Weights of a small transformer language model.
Size: 2 heads of 128 (1 for keys and values), MLP 1344 SwiGLU, vocabulary 1551, 20.1M parameters.
Architecture: RMSNorm before each block, rotary positions, biases on query, key and value, tied embeddings.
Training: a variant of Adam for these matrices, 516M tokens.
MLP neurons of a small language model. Each row is named by its layer, matrix (gate and up: input weights) and neuron, and shows model dimensions 0-127. Each number is 200 + 40 x the weight over its row's rms, rounded and kept within 0 to 999. A neuron's up and down rows have the sign that makes its largest values positive.
After each neuron's rows, "fires in" lists the words (lower case) most often at its 100 highest values on Wikipedia text that the model never trained on.

L10.gate999,243,206,218,181,163,207,193,183,188,209,170,230,142,221,230,90,212,169,254,202,223,91,221,149,187,190,206,243,192,199,138,195,224,194,251,210,240,227,102,202,157,164,210,237,208,245,270,108,175,249,134,198,220,194,222,132,226,191,241,216,200,181,170,148,190,199,239,196,200,199,250,181,214,256,214,167,206,271,193,186,245,272,138,183,159,216,197,196,263,179,157,171,181,132,217,246,272,146,118,237,196,150,215,204,247,171,238,222,123,155,181,258,163,285,270,210,229,121,200,289,184,224,218,173,159,149,130,243
L10.up999,155,249,236,177,123,166,256,186,244,183,114,296,210,249,220,241,199,197,244,203,178,167,222,225,192,184,190,254,181,146,249,160,192,230,219,210,252,229,133,190,161,152,104,204,201,242,177,201,224,210,249,200,169,157,93,185,140,87,130,235,181,212,191,215,219,253,211,219,193,257,207,188,207,219,233,188,282,240,158,129,190,157,185,269,243,214,232,260,147,116,253,138,211,212,287,226,201,219,150,254,180,93,192,244,243,187,217,182,181,200,174,146,159,190,199,175,157,207,235,221,251,183,214,167,256,208,218,291
fires in: "on"

L9.gate41,203,226,209,158,186,225,177,226,310,227,156,227,173,256,198,184,191,208,185,222,217,178,242,267,196,220,222,227,266,186,209,162,189,149,158,141,253,212,238,183,209,234,133,210,177,275,142,175,141,234,167,237,219,142,233,205,150,185,199,227,177,224,109,218,175,205,169,189,261,182,217,250,146,198,192,196,234,235,225,230,141,190,305,198,235,129,178,203,283,243,250,187,204,272,220,162,152,137,269,187,161,191,189,252,218,234,220,235,181,245,152,212,222,279,266,237,197,156,208,160,229,282,184,195,138,127,244,221
L9.up41,188,248,160,181,254,186,219,234,162,211,148,140,227,154,158,254,166,194,196,167,171,167,127,155,178,262,184,238,232,214,215,203,227,217,164,259,194,204,178,186,224,215,175,183,218,253,145,126,205,211,230,194,158,179,192,182,196,157,308,155,217,258,220,115,159,230,263,183,182,208,244,153,249,172,207,169,190,192,162,193,229,172,190,163,274,171,214,194,192,182,174,169,203,196,155,209,209,130,213,171,223,243,208,228,157,203,230,149,226,260,214,191,167,163,200,152,187,171,219,275,192,221,183,163,207,187,169,172
fires in: "to", "born", "moved", "took", "left"

L9.gate111,170,192,275,185,196,242,198,159,176,144,269,222,171,234,143,136,289,198,199,246,211,222,222,145,209,277,182,197,138,212,191,176,235,206,222,200,185,158,237,199,165,241,191,232,228,252,200,146,222,212,227,186,259,228,256,184,163,187,170,143,205,279,215,204,202,219,229,147,204,254,142,143,175,185,275,216,205,143,83,195,165,260,201,204,139,219,179,185,193,160,172,182,297,207,139,260,129,196,256,197,222,191,230,253,139,159,217,250,209,212,144,195,251,288,153,215,171,270,161,210,191,204,243,154,255,255,190,260
L9.up111,108,291,274,250,179,204,230,193,129,198,239,203,128,235,167,173,174,131,217,211,307,202,251,152,152,229,209,151,177,183,152,190,202,195,217,164,126,177,188,124,218,196,271,224,184,131,183,200,163,165,208,189,241,190,241,100,220,228,237,178,186,192,218,178,198,233,188,175,198,171,193,113,278,184,193,227,212,135,210,232,177,255,296,158,191,212,171,172,257,209,213,164,194,182,178,222,192,167,239,140,241,230,216,182,170,208,214,265,157,192,205,223,232,139,244,150,172,178,127,190,181,268,121,229,194,157,198,232
fires in: "of", "both", "all", "leaving", "how"

L4.gate440,90,157,184,213,185,194,225,233,127,264,261,154,175,172,262,213,199,228,211,222,212,229,239,170,167,195,186,232,189,297,82,226,263,188,212,251,222,216,108,240,171,118,210,234,198,205,210,153,149,281,221,195,223,193,261,222,207,154,255,155,141,220,215,212,120,179,219,229,287,154,189,228,187,171,165,161,181,236,206,226,246,265,281,141,170,234,234,234,250,186,181,152,207,85,151,194,157,191,209,225,197,189,226,238,190,216,228,231,189,233,192,148,227,263,228,203,175,193,157,246,202,247,164,195,200,178,188,197
L4.up440,177,229,200,168,230,194,168,258,198,167,191,237,184,172,202,201,260,227,238,186,195,155,278,232,176,186,246,248,194,227,170,203,266,225,273,241,227,152,218,175,204,208,223,240,256,120,223,204,204,229,209,224,152,163,228,184,198,261,249,261,144,207,152,146,142,218,141,227,140,172,285,214,218,242,176,195,273,193,221,230,148,186,209,216,133,244,245,213,267,208,113,133,176,201,188,295,190,147,251,216,204,226,186,224,175,213,198,279,168,277,214,243,184,243,271,193,148,277,187,227,184,156,150,174,188,253,171,149
fires in: "as", "case", "what", "though", "island", "where"

L9.gate1171,239,177,155,166,256,178,267,157,289,176,251,138,211,193,169,192,166,195,230,316,232,163,223,200,168,247,181,196,214,162,103,186,223,232,180,164,182,242,228,187,218,174,158,108,235,223,123,209,191,282,223,136,173,221,257,233,248,225,151,216,115,135,184,112,107,162,163,205,168,217,190,142,208,137,202,222,207,222,111,211,192,249,254,231,256,219,232,193,206,210,242,234,196,166,189,236,174,160,144,221,136,158,208,207,250,262,184,240,113,170,132,153,186,191,150,189,260,160,154,182,243,190,162,156,174,210,210,202
L9.up1171,165,218,181,187,241,173,218,177,199,110,177,210,231,274,172,156,182,221,225,183,229,141,216,217,215,242,151,258,221,195,179,203,249,114,217,175,215,244,152,154,158,160,265,208,140,305,115,217,93,226,198,179,199,166,209,142,196,188,255,223,250,194,152,248,141,165,226,143,259,214,234,208,189,184,295,252,181,177,297,151,146,247,242,255,154,153,186,211,188,195,205,198,187,152,131,232,113,162,168,237,234,180,208,250,224,171,224,221,193,202,187,236,198,195,176,180,211,191,311,217,173,207,170,215,103,153,216,192
fires in: "from", "age"

L13.gate238,169,229,139,174,190,264,163,134,208,259,227,228,223,144,171,176,261,207,205,194,226,207,166,166,178,246,168,256,230,169,229,169,238,210,254,204,231,218,225,192,179,240,237,221,175,198,178,184,174,161,172,209,191,200,243,184,140,233,218,204,148,243,267,137,196,224,183,217,238,187,181,201,226,187,250,244,220,239,159,274,117,257,289,240,212,145,150,124,200,175,161,163,179,160,191,207,181,159,169,190,195,179,167,194,214,163,234,250,169,187,160,176,115,211,164,210,232,107,170,192,210,202,162,183,186,211,169,166
L13.up238,195,243,222,156,210,133,246,205,232,222,211,275,236,205,224,215,161,275,219,204,144,236,232,130,220,233,253,204,185,132,108,221,233,142,190,204,251,232,249,228,171,162,198,215,205,155,238,126,228,248,159,139,273,180,271,161,200,171,223,227,210,247,177,158,197,133,179,206,233,172,201,282,216,256,246,208,188,208,216,170,158,219,214,235,243,258,213,173,253,157,206,268,227,126,202,231,192,259,188,251,111,239,109,220,263,218,174,235,200,250,216,200,192,180,145,167,190,198,209,213,168,271,270,213,230,203,155,224
fires in: "in", "were", "island", "islamic", "was"

L5.gate880,131,184,214,190,155,258,234,211,229,218,252,159,104,257,174,183,228,234,175,211,196,183,249,182,213,149,186,174,165,264,238,224,193,281,223,219,209,185,195,217,160,254,175,142,192,177,282,168,178,240,161,215,162,188,229,147,213,211,195,205,182,177,177,173,279,110,258,264,171,112,178,216,186,207,212,229,204,196,209,132,164,182,130,226,172,237,145,155,141,239,149,166,183,179,180,183,168,201,295,239,172,176,271,178,212,157,276,158,229,164,126,218,228,247,228,189,186,153,176,185,243,199,238,169,196,189,214,254
L5.up880,220,283,147,146,203,202,227,162,214,222,264,195,187,227,200,168,139,259,237,252,235,150,160,193,196,212,254,200,207,260,259,111,224,234,254,163,151,230,125,145,223,148,200,229,253,228,240,218,181,275,198,191,204,237,196,185,158,148,224,288,185,226,182,191,207,207,198,280,196,213,178,224,206,189,142,221,218,293,190,300,279,108,189,264,236,164,168,178,206,218,150,178,162,223,195,179,211,186,241,150,261,176,289,236,162,144,193,234,240,214,180,202,170,181,245,174,204,192,186,151,233,182,214,159,255,208,212,231
fires in: "that", "origin", "estimated", "announced"

L5.gate640,165,199,196,253,228,146,168,127,209,209,202,315,238,208,213,181,168,244,223,226,128,174,311,199,251,192,237,199,230,195,253,180,197,254,227,307,192,235,235,252,174,156,195,172,229,188,227,195,218,315,206,201,156,180,167,197,155,182,227,184,246,175,236,170,145,237,211,233,137,213,207,162,211,174,170,202,193,149,154,150,174,260,223,120,209,244,170,100,209,266,210,233,262,214,244,186,205,127,207,248,220,156,235,162,188,141,233,172,188,228,158,241,209,219,227,185,226,205,90,189,232,234,221,195,190,169,251,172
L5.up640,250,294,149,216,234,243,152,212,222,273,221,233,147,201,215,246,175,158,226,189,250,209,176,179,246,148,192,157,192,206,210,142,172,161,182,164,163,248,183,154,286,203,223,179,151,215,115,151,224,248,146,218,209,175,211,252,197,174,122,157,143,189,212,237,197,232,176,120,169,143,216,188,233,206,286,210,176,178,217,257,177,202,218,162,208,147,126,258,223,154,205,216,233,210,190,248,209,228,177,151,244,192,248,223,231,225,158,257,194,172,175,245,270,204,177,167,301,195,162,191,157,189,274,211,228,207,161,199
fires in: "also", "previously", "later", "earlier", "nominated", "biography"

L10.gate1015,197,232,197,79,145,178,138,139,215,282,245,266,201,247,201,126,248,220,221,213,264,231,167,188,141,251,188,224,256,195,171,178,188,176,218,132,148,258,235,140,171,181,186,149,258,200,165,213,165,197,110,218,206,194,236,123,208,190,138,130,253,229,141,215,230,220,142,184,196,121,175,268,160,166,198,191,166,138,225,176,170,177,251,170,262,228,227,150,250,187,139,245,132,221,173,175,128,304,195,155,190,227,225,303,197,219,168,145,284,191,147,152,225,214,160,189,175,222,131,207,138,210,148,221,186,196,202,154
L10.up1015,216,209,192,207,155,189,229,120,219,257,237,181,246,182,145,138,229,252,77,179,130,199,271,186,225,210,232,230,131,170,190,223,131,86,116,213,210,214,224,182,196,231,238,165,228,176,219,202,184,252,161,181,175,252,255,219,295,184,191,152,179,152,192,251,235,157,150,274,160,220,148,176,198,199,152,184,192,190,183,199,277,167,248,205,282,126,197,203,176,216,150,203,239,209,186,198,191,140,118,183,152,246,229,137,168,225,269,254,159,257,187,163,202,151,131,210,247,189,210,182,190,214,193,258,201,178,281,198
fires in: "were", "are", "was", "ger", "rus"

L4.gate385,145,194,192,187,200,177,222,259,201,257,269,236,221,164,159,162,155,201,222,184,166,171,211,193,162,216,267,220,181,152,258,128,278,159,164,173,202,151,237,258,224,254,223,212,237,215,258,190,131,289,211,255,223,189,177,252,164,128,211,143,149,205,186,237,180,163,217,221,154,201,169,219,230,225,176,190,199,145,240,224,262,219,178,244,181,228,206,191,262,204,128,216,152,224,217,200,202,174,95,315,217,210,208,217,114,180,240,218,199,146,208,205,176,133,155,199,214,176,194,224,275,171,171,273,226,224,243,245
L4.up385,205,195,174,194,204,236,130,170,196,170,112,242,165,170,92,172,158,236,240,195,226,155,242,183,204,146,222,227,208,218,201,193,157,171,158,149,202,162,213,225,234,173,150,140,190,186,194,223,223,224,162,228,172,211,203,269,306,190,286,163,247,288,191,200,160,159,172,192,258,125,170,259,149,187,230,219,247,182,252,214,173,204,194,271,188,145,234,234,192,228,152,245,205,211,152,138,238,153,152,174,205,176,165,199,178,209,170,151,240,158,162,212,194,196,174,174,134,170,297,231,186,191,186,142,220,157,191,232
fires in: "called", "name", "as", "of", "vote", "density"

L5.gate523,210,190,176,146,183,196,166,197,164,211,131,268,295,175,235,191,156,125,224,203,228,227,144,240,241,173,173,210,247,113,138,202,88,147,280,172,258,143,213,166,191,121,224,269,143,197,104,170,210,296,133,212,216,152,277,131,206,216,197,243,184,192,152,174,194,229,172,141,176,198,199,159,183,176,221,195,239,210,167,229,175,259,186,200,218,178,241,187,203,250,240,170,238,200,180,182,176,275,175,241,217,208,161,196,247,141,316,193,208,259,246,163,212,206,198,162,187,172,151,193,197,211,192,175,210,169,190,185
L5.up523,139,210,187,160,187,180,231,199,159,311,201,228,198,139,163,259,155,234,204,235,210,179,168,209,201,188,175,220,168,176,205,94,205,193,216,146,256,189,214,189,199,194,215,121,188,181,171,162,194,194,154,204,203,203,242,179,195,184,172,154,197,264,200,158,253,161,216,241,200,231,170,264,157,90,223,151,162,145,188,172,222,244,208,212,96,240,205,210,158,147,232,230,258,105,172,165,338,208,149,269,193,229,235,138,204,194,229,235,240,221,121,178,323,153,221,128,221,154,203,155,202,140,236,212,124,166,168,173
fires in: "they", "by", "studio", "them", "these", "women"

L10.gate1112,227,200,188,191,192,222,155,235,196,222,239,188,224,164,161,185,205,175,224,219,176,159,203,158,180,193,250,236,233,198,170,201,169,88,201,160,242,209,175,192,149,126,237,151,253,189,233,251,224,172,120,128,270,217,201,200,257,188,225,274,133,175,192,174,201,203,151,175,246,220,215,181,228,177,257,218,206,162,233,178,268,214,118,194,197,174,248,238,219,251,139,262,189,190,183,214,239,194,220,191,175,217,182,152,220,224,163,203,228,167,160,230,191,209,185,196,208,273,203,195,122,297,286,185,229,175,180,241
L10.up1112,281,215,181,209,205,143,246,216,187,205,192,194,241,184,178,166,196,169,206,214,214,211,179,257,305,229,244,217,175,111,139,234,157,170,171,100,233,227,165,205,214,161,222,102,273,197,143,170,203,171,193,155,257,171,189,275,215,258,162,239,164,199,172,245,157,257,174,182,265,167,146,251,149,172,147,248,234,240,217,157,143,146,179,180,171,165,156,202,205,140,153,174,187,168,242,156,145,248,206,266,172,239,266,137,152,174,208,211,158,185,250,193,297,202,198,184,179,236,144,185,189,213,244,213,220,191,228,195
fires in: "and", "was", "were", "as", "infrastructure", "filipescu"

L13.gate714,135,216,208,224,195,144,200,193,149,250,170,217,199,160,136,207,202,99,203,263,213,211,200,200,163,155,250,257,238,178,195,151,182,163,260,167,145,183,195,156,267,167,220,254,171,157,160,127,121,195,179,228,200,154,194,220,235,176,174,164,173,199,198,219,216,253,286,219,265,192,152,227,212,233,197,233,251,166,224,142,226,274,207,217,182,147,187,173,183,218,273,235,219,165,192,274,256,220,89,200,198,211,166,204,281,170,190,193,233,314,194,230,167,261,148,208,255,174,269,156,243,235,186,323,168,198,195,175
L13.up714,256,122,237,217,210,159,179,241,189,122,274,226,255,183,230,197,184,220,176,160,164,228,111,180,166,200,154,240,159,173,136,205,225,192,149,151,138,193,239,216,132,151,143,165,174,223,120,200,172,195,197,270,145,243,189,164,217,201,150,229,227,242,211,214,235,132,265,262,204,216,253,211,202,229,170,179,194,206,270,192,176,195,209,178,227,185,195,243,224,118,204,220,159,148,159,248,222,122,245,248,183,274,256,236,217,147,254,175,184,154,187,218,175,223,224,163,228,247,265,227,188,118,173,221,244,239,185,243
fires in: "at", "from", "in", "decided", "decides"

L5.gate1132,284,157,224,264,160,213,160,172,256,209,243,240,204,238,224,210,214,177,290,183,181,258,252,193,168,205,182,180,88,228,156,230,251,241,115,165,192,121,210,199,192,147,188,67,196,193,134,183,232,270,108,279,101,172,222,175,247,223,181,170,195,194,215,151,199,168,123,167,178,180,149,208,179,215,250,203,236,148,202,213,202,246,237,247,239,206,213,209,186,122,212,195,240,201,155,207,161,160,239,221,219,205,169,240,245,266,234,199,198,197,210,200,189,195,155,239,239,226,162,164,162,187,178,193,230,202,270,156
L5.up1132,207,164,204,259,195,185,187,131,240,196,218,256,185,232,165,226,230,177,261,146,244,215,195,184,233,210,281,154,139,202,202,221,211,215,206,205,148,133,207,238,235,198,261,106,187,199,223,169,205,181,106,176,192,157,263,169,196,196,173,184,248,190,185,243,185,160,212,178,204,227,162,241,150,230,228,216,216,198,194,242,213,141,232,139,263,178,150,281,179,178,191,178,180,145,191,197,186,268,163,185,127,196,256,171,182,194,169,137,217,100,185,139,227,209,235,207,190,229,287,190,241,217,210,216,199,156,162,231
fires in: "also", "debut"

L9.gate448,236,216,192,114,209,196,177,218,246,236,217,216,219,157,258,206,244,207,163,270,196,220,209,197,198,197,198,265,135,210,213,125,301,150,252,235,151,126,215,227,169,187,151,235,274,196,164,202,216,215,218,197,168,157,181,218,134,186,225,223,151,197,269,207,262,204,212,220,204,215,179,184,183,196,104,184,221,204,169,136,170,232,211,200,234,236,191,224,138,278,202,279,127,183,226,230,229,228,148,210,83,168,208,213,228,210,207,228,185,172,208,256,253,231,207,275,313,240,233,214,169,196,264,200,204,236,204,155
L9.up448,194,310,196,191,164,265,178,159,211,182,216,261,198,271,236,243,250,187,197,226,216,186,152,206,202,180,213,174,194,238,159,245,229,172,169,158,233,223,196,166,210,134,282,219,201,218,211,242,159,117,226,189,228,201,221,202,224,202,152,176,172,202,216,160,238,219,227,174,194,155,199,209,202,206,160,183,187,150,170,164,221,219,200,188,253,186,180,243,262,114,150,243,271,256,195,222,193,166,184,187,231,208,184,136,224,244,246,257,232,256,190,178,237,162,191,171,202,310,189,159,233,217,244,131,197,212,98,219
fires in: "was", "is", "be", "were"

L10.gate782,220,219,193,135,191,217,107,172,277,270,220,204,204,220,205,172,213,192,147,179,160,217,198,222,184,171,273,209,204,210,183,227,195,124,224,196,133,214,179,242,198,224,154,218,199,156,184,240,206,257,214,191,198,147,184,265,245,226,187,215,209,250,136,259,182,224,210,222,218,199,190,213,200,139,202,272,180,193,208,153,234,192,189,175,121,152,203,225,174,203,120,211,232,158,207,123,197,214,172,227,182,227,185,260,137,200,154,191,249,209,140,201,245,279,176,217,261,185,112,230,189,231,212,196,220,210,197,162
L10.up782,227,204,176,161,214,228,238,202,225,131,193,221,254,231,111,298,238,221,221,229,139,196,177,240,187,268,236,201,186,177,164,177,248,204,188,216,191,236,112,219,243,175,172,213,191,221,245,107,234,190,219,302,225,203,224,192,208,176,156,194,195,150,226,156,132,201,212,181,300,206,186,197,265,247,246,183,273,195,192,193,172,209,246,210,219,163,155,154,211,220,178,193,168,196,196,217,230,215,156,130,241,236,187,220,166,194,165,143,159,173,148,126,285,224,240,213,131,123,169,171,236,209,201,186,192,230,117,245
fires in: "of", "throughout"